From a checkpoint of a small transformer trained on Wikipedia: vocabulary 16384, rotary positions.
MLP neurons of a small language model. Each row is named by its layer, matrix (up: input weights) and neuron, and shows model dimensions 256-383. Each number is 128 + 24 x the weight over its row's rms, rounded and kept within 0 to 255. Numbers have three digits each.
A block is one neuron, or neurons of one layer that tend to fire together. After each block is what it responds to, as a language model described it from the Wikipedia text at the highest values.

L9.up763:124108166090123149128130099153118092146140097131150106118120142104147128060129107151121132139137130096126130166110127147082111127139096123114132078136120118134120130154097154142144157101120131141116144116134107114104132144185112140104167124083118137184137126158091162156142096117102126136154150136118115095152147123128125103094119122097116158125102161112141094136125115133088166160150
L9.up1424:098100177126136171152085109090129127113129112157143139116165155113137092116159150123130132120164158099197124160108112125100151082125110116071137140121114091128116150122144142119091131132145191123150096104140153140108136092144122151073148134174173161125139125141127129120124138102116089166150098170129116146094135115128088112063112172147097135130160144110120141127159147157097185159134
L9.up2001:103129097126108124163134138100132096143121124144118177109131143148140126110101075132142170157094116108112110159140108107083109091153156122127115091136086054176123081177094131128152138082126144143124127099117089123124112128118122121099113152104137130101187094139131153096094130144127157166149106114121154169137144149117126093164141122137130157086143107119133116137156134146110147161114
L9.up2040:097163150088144155125109124135150121140097105134200116080111121120087092101148143146098123131101162089103117176136105152082120112115093132129146126089114063158123144148073117182095109090126134142127118124157100107140082129102102081072103131128140140131149112161113137134163083132097167190134082128104104093146127153128089098081150105056120149133127163128126152116135115181113134155137
Mid-word subword fragments

L9.up105:115154125136131095109226170142134133102124110107146132108134146100120125128151145110155103111132144142126169124107140118133101145099136081143147141096114140152143102141126059160130159147102185127155073089144128104118163128164113098093099109080148122172136127138091126145115123117131140103128125139106181195145088117141170166151140111089140106110130173125096115147145104125123131153146
L9.up823:151147124099077127136067149113155119125129105139114151137139133108130138123131147155157137100118146151116141134134133141128119150130120083128130112145139120141095107125121105169158142187133152158147052143136139111107143109121151150149144136114104130145115163143100111147150157121138122122144123102100167147172091136138161146132166142119098163098139095131129160137159129120149083116152
L9.up1673:157136135103098101169125129128163110134159095121169133158135070101094151157119174154170099114142138138155147135178099153125127158097166142150081104159122142127106153162154123085098138165154127118155086120134096134144151119122098101129142129132100119130140156106136143117131119133091153086123105146127123131149096155128143133110144100092099138144147103138117065136104124155117116138145
L9.up2096:119137091127140090108046126154183148142148134144096124107136120124138115139102131124130111111108109149119129142126134155114145122168124185088088087108130111139099153123130138170146119155144116138161125142083157141190145118162104105117122084130091133126098172145085145102143129123122096132147125122124175108098149097155127147167140122110122147112095117131133130144139126140106094122112
Line and sentence boundaries

L10.up302:101123138104094155123095176135113149129145166149115133147131172138142171132159156083109109127166125158157102123119126113099115150117140148165136126135162091122093110117163111109112138182108167163121133120137138106157111106135127117103127122111111150112138166136129167088136097092126146132102130135144122131134111104168126105107139142147168119139116149084101116138115127137128150158114
L10.up960:116116154105148139145101142125091179142145145165147115122184128111180137129154112113148100081159117133151160129119104109156157167119119132170151160128153117123117109126103077122103154114122110120159091091143099134169111099128150107184132114156152144162129129126094136131113136132085130124128128183128113120121120161156130084107140092146125132093140146125119167133149140139117164124126
Person-name subject position

L10.up88:080120125115157116119144114163140137147144104129091174156093093127127150131159131165105172110132106160105080107111138071120145097146129100094113154150066143149084140140165189166145176143159122142127086090142162167119080103127150159111114134122126150119144123107157128074118138153134134140158120115125111136143093095130124107154108134142144128118117115139060112150142160154149134092107
L10.up605:106135142129150093114182140116132152133132121125137125166085129127095150137105117141145113138158106128128140120085141137107096087101151160152096172122096157139149163100134121105160132174149114110124120142121141128122090148148158116115114124175139141140124120103102130121137091122126152104137105134076105095137118126112105179107153139170161103136120165105095108091113109152106109146115
Table cell before signed number

L10.up27:150111074127135125098136116097163151116170090131122100148068146092139133146148144166147148114168096134112142136139142088157072134140142134171094110164132144162140121098139105147077121140114173145167110108098085146099104092114144121129133114135147124082132150106125105187155083118107142173160121100101111144140114130136119180121145151128112116135141133149111076124151130115098093112144
L10.up1555:165134112103134155116130186134158115169161153119125119188112120135132117147107156129108126094142137122127118139137114139157129121113123157147136138100159122143130142089111163103079133098132143120137087148144120116141115121141133153142121114141193141134082103120115128160154143134157169092176118171130138150111133145152121082146147147126097172154172135154091131119107156116084168154131
Token after a subject phrase

L9.up863:101146128070109135136065117184162107116120071161134110143119108137117125159113144127134136126167114131136127133102130117147159142123137096133116131169173138133157142099146123123180115156068125123140071107124138120133150107168114154102137122152063134095125158119137131166122173156153139148145170117135147141137107118113172134148151097184113138085130137097127143144144146124123121115108
L9.up1419:126136142162077111129083104100138105155152124096158130117145145104106112116117130117105131145106148159170132126171142125133129139093117158165180107159128090122166151103139091083117110173105144104101103128097143075145139130106136107124127123118081146106148162143114121158136103171107120123140142146160149126106092141115138156096093182100127111163139100125147146126115086139122120142105
L9.up1633:115140136169094128084087115099153140097091164178132120147148125147152127121139153167111120069151103126149142135084121096164131120115131158115148147147162148151085093105112112125162167160135100134130103133110111143130134097139138161123150149113096137122150139129103159122132136107149094176147127162141134118147123149086120134102113115150117120129162147152132129103127126188116150137122
L9.up2202:126152168117160126129173145164148128076080137123137110114119167138093119153100133116181170128107129105170151130109171117142142101107127163162153166159127143115128160139109066138116109155109154104157092107142094113111091107116129177081120133115156131150122116153122092125133144115102121127112119185115153157148121121136138131162122136126110084108116143077135137187089118131132140149132
Boundary after sentences/lines

L6.up964:113164110112113152108122106090120121094156104124126112166130122145112123144161142125116128105162121153135137128113157151118155100149105132117144143139130134125123178098130131128124150151125082125092135128108121112149151123124116121146137188144115145142124126141139158156133128108122094115103104144136167099115121160123172116122147106139145130111157109127123156141114122064071148160113
L6.up1346:134155089149172116080151152147127163070145127118150112165111105141152139136108092113107120182139122119144102142126138160153117080107140153131127151105138098103130116136133079130112141125124157134108088131156109145139099154152131116119104118162106140135113129116161132146175140137107140052137126142107141137122111149142146173136155110079134117097111135091147136110091124098138148122140
L6.up1508:117123116125078126113114143132112133163167164127132144118142149125131126112153116140188124086128092125124140100141144157083133116122110128086121113111195127087155137140149106168118127100133127102146109110136083142107109091107137159127160138121117187129105125133135139153156140144093125115142119176128099135125133139131091145129159108099113141116134076135126134165100148166123141112127
L6.up1686:082112118104121134128060142144168072117128114153124170159172146137125138110168115124163137131124127159152161126110108132154109129152145134101135141135188105145087167109089135152137172126124153134113146168173158079110136121108137158166156118157127156148108111110088160158133120090150124159154158139126156120136110128118154151125161136102100175125154102136141116119140147159128105110164
L6.up1791:093137084123150151159101113146156096136122109171102110145141114142161159094171103126148111120143153142133132143117145131098114097118087111078130123124154134119138108147116109127157126095094162172174120142149108138172095144116111185135165137146172128166114092123115133155165124119126107138142153138168136129078136124160161136115150107111098178096109119106164158140148143155113088136129
L6.up1879:103164129109160133118079173123138151112138127117123140144136114151114124133132115131170116135181126170188147127110172130137133104121104128098120166201165083113150116155089133154146128125119168159163121161176128140153123145131116164126148131182128107170103105127141096142151159102112149127113150084135138108144137115155161159137162102121129131070136123124152143153150140130164110084162
L6.up2114:136153142153102149138093112123121093087097117163132150130142148128096101135126134110089130120139101141124124140107112159125141107130156102142169186110157153096102134075160154146121111119125148106130086113165135130123133126110144134147154111117116146143108143121117151171109146064151092141124110104170193147149092141136138098117143137113134166111112105110138117111140120142089126123135
L6.up2266:111135129068148105087201160128112119144097099088103141168136130141170145110151175159142154100178125152161158101130196160109127124090131131086101128101128123111125140166111099157145143191150180122134126126203116120098152141153151123126172144177078129125145154140112094090128141110138119133133153131129157113104112127137121148108114135134128155106142100152153156108149109126083111092120
Boundary after sentence end

L10.up232:138134128146121160108130153109135101049149116150155083126117128117156136097153115151112104116112139147102132113112185155164095130133134134155150158130133143127128138132107110161112129114132127136097124127117113128149083141142113112160121092143109174129126102177138104157165138156123121119109126120141122182114117101185178113128136115140140122127126134134087123166117123125122123135159
L10.up1772:141176099125091136139113158148159112117131122129111139139140137104126118076129116130154159143134136123122093145100184116158135135121140109148097141122135115133150114083157112106156131144108152092110117138141110091133110098114052095129131160153124177196144120132144114114167148146146131130069124131099131178140119175143093138118113128131165116126118157133134128155112131134120132086112
Second-letter piece of split words

L9.up929:171100105141158092117106137119129148133102153100126138122119115102135126141138141186127119090137121100154125185124135138120122138138186130151119128145117123167104124110112103110117097112135149184126121141140112152109113135072149081125117141106150136103146124098148140162157090096107121137147114139092137118159116137098133105119111105139111149118147135127136098117173155125109132133142
L9.up1136:139119110125128097084136147161168128119109108164106129105156123132168140177109123096101084129120120114103140177147162114106141163161102125174152121171184113142081106132142103092116101091155071145132091121125178113149117195130104145130111157160111132163119162107140144086091138130161120160134113132126147118121166131101092082141130134111124116163114142123138113108135123136151118116174
L9.up1349:101100109183115160117127140106137137162139109122124163138136136110141088153121109141143128160104119123152180111128100172103151179142128119184088114165118153153096130067135143138126123090126143127147107127134122114066120151172157091134137143144147136062109159123132132108133102127139124130092107142124132123094126144151134137134123095169111150142138123102175134133158120143121135147139
L9.up1933:152120142132169144130104127165119112158104112146151113145093098158108155102131136159102078160153130152123107142146136151129167167087140121123110110117126160136061144121097149102112081082132119151137154147093171151117112107110128100174095115118132139107137119157130119166088112126102157130178099149107170101101116128118127114139138150148107121113124158076115136123158149109112091135134
City–region separator comma

L9.up37:137120162126103138129123149166078143126103134119093142158138112151107147127143150144119138103150154153122118125129087090086124081133124105123128133146094128127134116184124111114104182106097110131134113138138172152144144129067114121116113131133087109158126106164143118150158122121103152139165139125142076135159147114144109141140133118140117160118110127097102086162128133149138172129114
L9.up69:130077154149117093088116139149094133115149120125144128141133136150125169096117150125101102118133125162091166124134096149119138153128127135137142123182088160143150095136151129131131128122178154112164103125089114115081106103136103127116099106159098112116162159145080122138100111115137110130123126151092136144142137135146115140109120120175152123127152152101154152146168141162154158109125
L9.up389:093111158108143150110111145153111099114154131098083112172112144129165089141122131156113132148134140161138192161071120119106119096128129149149116127155127117117120072107111122091091131133152168143165190142146174107159157105147114125114094130114113136135139138102094123118136109111097126156133128162081119087109152106116112141125154111170143121099143102107148104144126104168161145171104
L9.up2034:138128143121164118153133120108106129146159153130090167177112130132167145137132133094141131085187118149112118121137087101124123118109084098125137154123105130132138073110076117137161183165145131130142101123176156103162125113081130136093141131135141132134145094138127138103122168142162126127124124149142063137152104114106115090128112115152148116110119134169131167133134117140081165151123
Person first names

L10.up2:119115144146112110126122142116175129104182127153146122126092122144114138165188147134136085128129136152163087146123117121117196091160122117137143149095145117150079127110124094139117129182118169136125079128118158124119131116158141097115069120149116157115096169142136137162162143109170080092116121116152122122151086131109150117130154107086170132157157101167089177112148144153159117152121
L10.up203:105078097124120146153146121130150125107114157128133102130161116101131117140176133076147175101147127153098157146119099137081127097132124087157101118120143111103143134098131133152153096106132121129145124098109104127106111130107149138126183131123108136146101140156179119138113137152115109128121128145130127124118113137137080129182084108092139145114136088112121103125170123158090134162111
Paragraph-ending punctuation

L6.up143:132117118099122134135158119187112114089151108134148125170152092108135090139138150120135133137116098127157150106139160117060153129089121122148129143143180096150134119121087149098153127150126145156130168148149152145120141124103126167116096080106141128124119105144114108145125095074130139127132129143117150117105116158163110088176133126129126095128124116088161154116158107135135127095163
L6.up208:143109142107104135100150146148106132117136123134129106146176105128151136117090125119111117150116118137115140096136134108151144087119165153160084147138113141136110101142096127143117110155100111117179191135144131137074119109163115104103096115134091181126110097084160124170117118119116083111149164172104148093143128139126122115137118114138143157121156147166156167097146095118099148104106
L6.up320:117136122091109107099138090115120116127115104137119128180163147174125141179134122118095086105120118143133126134189131091139130119153122125136118139136156146153132164146104098119142152098105135140111232128151092133113139129142117154131135081090183140117126099132110128125091132129145093107167130145128176091134119112162169095184119089135087142091102098119130132112147138149100116159147
L6.up387:150121081110150122113169158119094138117106119162103150140098133140118115106146132144135129084110135129077143139116160138102099118136126111163083153127158114144141109151133151117103117110140094109140128119098150080123168149092143171148104155118178131146117155120128147118152082139129115121172138122092119150128155140148150099129110124108117093078118135135127106140082118130085091108105
L6.up580:135136153125173094092124148129151122123169131140140117176149156126121179148122150140119171073167120120117155124116163155137131086112155123120122104149139127129105126085139110095151159129106138144109118150139098135092165126090131095097075115146129131163128147157131074158149129104161145180131125158124149177157108143081110147167108139131125103190083130140139082103158145120078118138142
L6.up773:130137104147106117126133161164145172115122159117152162181171115135160092118124140116121147162129094113157106159167175166140083117109155111133132131118121089146128085153109133107115097113133074067170135121106121098093126122140094126170107113130149138150184156122143154134088105140127130130187157145154180126105117115111143154124149104141123121127116165102136111150175146151133149114171
L6.up849:142097112131139133099135090120145162187109134136145135189113109115151127135131143170118094098102109134148115172143121101113114118116108111137136115086104120119112132122132118093136102132099165164109141140133126142143141132096089120110138108102166137125106136155142095135141168083118153121146109146129129114157107111108157119147133168125092131141105086150115187098149149142086117133132
L6.up866:160121126154120092061143150110118179139160119148110139137062134109145138113134144134147169172152127137146133158108084093137145142138157140145117115121148175124088158146134129152115142134137118132120136117102103128084156101105108122100162098101149095129131105122159122126089100094136110113175157139132142129107123141155125166145145098100133119153122118150119119132133136116134123141137
Joiners after place names

L6.up292:147121168091148136135164129093132145097112097085104167109131127133132138122106148131149139093112112122146125176161140160133103181112149119124100142135118071136132125136099094137148106112169133161103066117143141120093111073101115147110166139107165135122127132130066128185097117130138157169142126121109083131147158150175140140126122133118167119125137129114120109142145133141138133093180
L6.up832:131145091124103132126072117153162132101111144140107122089111095119144125162155125168080117116127178155119136111111105142106138143152103114103096145190130100131131114081128131128159166080161107134139134160133112133192085112087114154104106093165187147148137132147107123174188158125114120120163112159095115103107119137117121111098081147122163127169135123100135153100114117096111133114135
L6.up1139:106113145121149128148148128095122123121069144127093150130121099133129112129134109168168125083124116122107174151128189177128121150101123137121146121118132102084117139132104113122157121089124171111135075093157141130138103153138120112132109144119162114073133107143100175135133115120148162134135161119094108136143123140140148133124094138116129140088109130143146140105150106123112099092145
L6.up1475:142167107113081128102140114145131152110124114132118146169174089124138146091110119146104116159110134121119147128090110130150095101133134091092106106116097130165130123088088137109097114137149106157108141105093111118135116126083149136136142157105161133124156126164126145142114075148117129128121111111154101133155133158122126152086116118168139139114148177130136127109159109106093107107071
L6.up1666:150137143094169186137157127165137109141128118165126124110149082148114121089137148089155176115142108126106121118136100126123125136139095121135114167110116097143103133096168100167107149130165112203120136098102101156105131130124084137112144110144173121123161088119159072114108146123154131133135158150093097086120148123133171174108132127122132117137151152139124110073139115117123170128121
L6.up1733:151132120111096100174133088102113133112138092135151131108153118094124137148124130141110151165123127153131146128132152137105151131153106160083095102127107134145157101128122162097132172094178120165110149094101101124120119166110122108113160124135126141129149123151106117084161106134137123131119119078116085113122140137152141105122152069103097184128142165097111112084157132130109104132123
L6.up1979:142151178104097119126108148058137127124148148122132146165120085111136176135123120115101131135131112113116147127141168176157119164131132131107137111140126119097080102123106120147126108120132111130070142142081131128155108134135142093169091127136142169115163139171110095103092123103122167153126126112107146171115088161143098145145171166176126086141104207099093105102161114148128096136101
L6.up2285:121106178094152158073137116079162139132124131130113166142161060166127140066129149142117122135117144153168129117139158102096133136116105179099116085119117104111135173124130103121128112155138146130093168150145159138109131117139118080149141110161119149115080117146163161105122101133157131156128096092107104109151112122166137137076137155136122159105169140116133121126128111097145095176087
Table separators after numbers

L6.up382:121128154121117070104122169146120130120153091109122112101121132108104177151134165117111153157156091112124104148153114121087141083088143142142141138106120104138117156136155109133125161123178143141142140148139117128139091085134119165147138145160163150197185087108125130107120122126109095156150172150108130122120120136141116165101132119130133103148144142108130149113135098141148147155149
L6.up548:125114100124146167129113105182147108148121127138145121111133116108186150139133118124128097173126141145152148117087107108106145129117138138129130182116127113118119109151107134132103123093095114182191113111121120159105132148096095101115138122114124135126168120156102078194129135097126141113155107115155153102106116134125122124141125118113098119150085167092108124100134140137155135123163
L6.up929:107149124127148130137132104155103130121159074122111123094129156106129134160099135129135092155091112109131155122101091149113126105088101108157137141101101141158118132141128117128125177107100069139123111083088103124105116109067144107150157100165150136120118104130120125130129133149106151120140170133171143141117146155105095179131158117147127130104070115146156091163155137114127138133115
L6.up995:090140161138130107068130128139121112160124091139139091153117113171133154147116154127120133140137096127094120128108115113072135137109175150171100145148135134126151089094141109164118119164131125124116150136109098144090150097109107109114114116123141126115148112174129124098095127177096099099136120127124125130107140148144143130115164112120169152132177167135196138130126123110100142102146
L6.up1332:081119128142120140149067140135145142192125115113100125114113143147142153125104150152149073166154099142168175128085075142086138139162137141138099124089124114141159149111090110132129145104154099133118127096094125140096128158115141068109117125098138142121142118149161146186100141131110175132158161123138088102120129120141150126148076097143134178146098122149127058137139129131121134117129
L6.up1583:122105130113115110134106166117144125131073122099125129144132139175130107096133178132117081109151143096084094076164168094141122089101115127166130115097124132089138157117125147093118169078092115173150146135075153118140114145082128128147093128134140130136160118143159117137109102089130108125097128144154117138145114094114122132086112131136120119089128148105155179145131131145160145105174
L6.up1812:091132128132109136130085113137085164107113117141089083129194101141145153152113141158132135130164182088134159151165075095114116109114133106168128153141114135133148145105142150142155100116145125112158130124111118124122115161098130140134157143102134152110108093061134100129123114149167193122140130118100160144154120110098117131122139171103145114153117193146149121151103142128125095142113
L6.up2067:126095140112080133131125126166105144091113136122109131119132122129133157159117187169139111174132131138130111126115110167094112123084141125145131142166097124143163136109145123142136159088113119169171105106103114134109106122132115115086132092136132137137159077163108128165130105118118167124158158166129131134098134169120098140141137137103144148145097155123143208159127140109139169101138
First-name final pieces

L9.up460:138159147135146126143139117120175147128126154154089133179124113133121136114090137161160157127172105113115089132152083120142139123105129123113118052151133134138138109109158098104134104125187101082136120103139140128142127095088117131118120115127132121134120110110134167124143128145143095145125148127123161134139127145136122130125164140074106137146121156133114091136154083165096121163106
L9.up521:141099148106119074097109056150165111117114092121132121138150116155109132103154124127153107106119102098086119109145078097152117081115124134150141137102148108155141146141084116124146138174154084150176176190108130180097150169127102125129109134130112136131156108155109108123140101090107103136153087128132065133126102097148143147154135144114116083131149120098112125123104148100140110150095
L9.up1637:152172120153132090120151109145122090089178097152161096140151103113132150124147122170116152118182144099094102158101110096142109130140163108135103136181166098164152129092101126110134110150130141164150167125088096144106125120096118120124138131147147145138089106135098088105171130127127138154192101120129080084168147109116162119159131089090109122141132137150119137117153140113071133154116
L9.up2048:150117102123135151099162126145127129170133139137131136096132104097144112134126117124151138117107121131137131164126127136130139129088134112128126121180145094154084159088098091178118104130148106130134105122100156112133120204140162166061130109149157133129127111079111115165170141113141115128147156102133160143165151127158157124118143136128138086128138120150127130159135170103148088127159
Table cell after decimal

L6.up236:136156150126124144099151170100118155114138138109125123139137097161079181114187102129136127177126155103156131111140109124097158145141152199179154142133152122170103079098124129110112155122143162114139085117113120094125123115155079122110105147110136146156124121123132124106132113074121133146110137087129112088116119150158156108111128127138140137141138122137141170138135105147108120119146
L6.up890:111115143090100129140134119122118143158132141095129076141113085136149101096121090150134111145133172152125139129103181171149133103133097150158091110153103123101142113141101135170121140074145097126149154099115146080119091141136101187143121173144124116138143108117114153122162114149108140090112107144129068171137104137124114088119096151118135160128117136141122102098151119149126131149126
L6.up1070:146119144129111125089128181089101092105170165130132106092106136135116104138146180151147105126163134157144123111112126116101141110149117147133135127125142168154099156105133137131164138127141112110114098115122150155180117156163128132127116151160161119124130130105115127140108121156127094142131137137077140139133133140128152132176156130131128168167179152108097136117112142100125140133071
L6.up1112:150163171141109108117112129150129143143163152108130154146163152149158115095114155125122105130124160130124112089097135150098148142133133123120161130133127128076175124146143107107178137086151148107114142086101113139095091108148092099185087158125105140117122138150148132136165072133094127108131149149107112120148116115122163086118159132106123126076152151102105142114143079136145097142130
L6.up1126:121133108116096125134142155109159136114159109152148114103117120127137140133161107133103128115149135139161131112114113125145162099095111191167151101131110103099118143145156110154156093119189093084096082110133115154124101102118108089152117162098136095143095129151108135132075164095117143086092118166139148074134088130155178128151191125119133147112153129110088146151114109133150100135109
L6.up1152:120117143079129138118194071121124124077117134143157148106126167158120098104136173129091135172100116073150099126150115133143130100151119157117155118177134142137113146103078155080160123166178090149136098154128138108129100092115079100146105104106115124144128120159108116110124107139123147115143161150124154128156149124122118100213188161144127147141149172086102100151133112109100135114136
L6.up1361:125092079144135132138102152134149109114129136137124101154138152147156163108124078116089195153111149133169122079113135136147123104105068099090166093134129121158130133157135161141145146141106149090127134126116108107166165135095110100157145099101102102147085067142092100112129102140110147139135107151136123153113119136119085101131170160103081142129126163138106149139157146111106142122124
L6.up2223:108080117107110136156158140102105127137137178139097116181146126128114109141121145123105150113146172132161082120139131103095074127131100120149148107163123169099117154159159142124179111100121092099123119149116089113117119130099088106173148153120109088121115086154124103138153089136099105139121134125144136167116087124105138108171136142117110130099159150126130152119105131122113123131137
Second word-piece fragments

L10.up289:160150113144142123129067166112141114114147134127124133169124141130133159165139170156168113153114130125127160138166118116121107128153099108157145126122128098186150114152134111083136136095086115098130118108119142165086102118094121076130129123112126134106147132115150143134148125142123110149137132152099068131115094128116127159079110138084117124119102129120127089148154149126136118123142
L10.up1216:126148128162086112153124110169141139159094124135108120110111102122123138152114176156150102171127160130120133162112120145093109115067151106161119134140091135141148092103113062131152144086124110189117123103123120140068132169082117070135143103103133102118131126132152129138128135163102140126123152171103101143123145117123107162118136097113122104157084182148128100140141127092133137112110
End of first names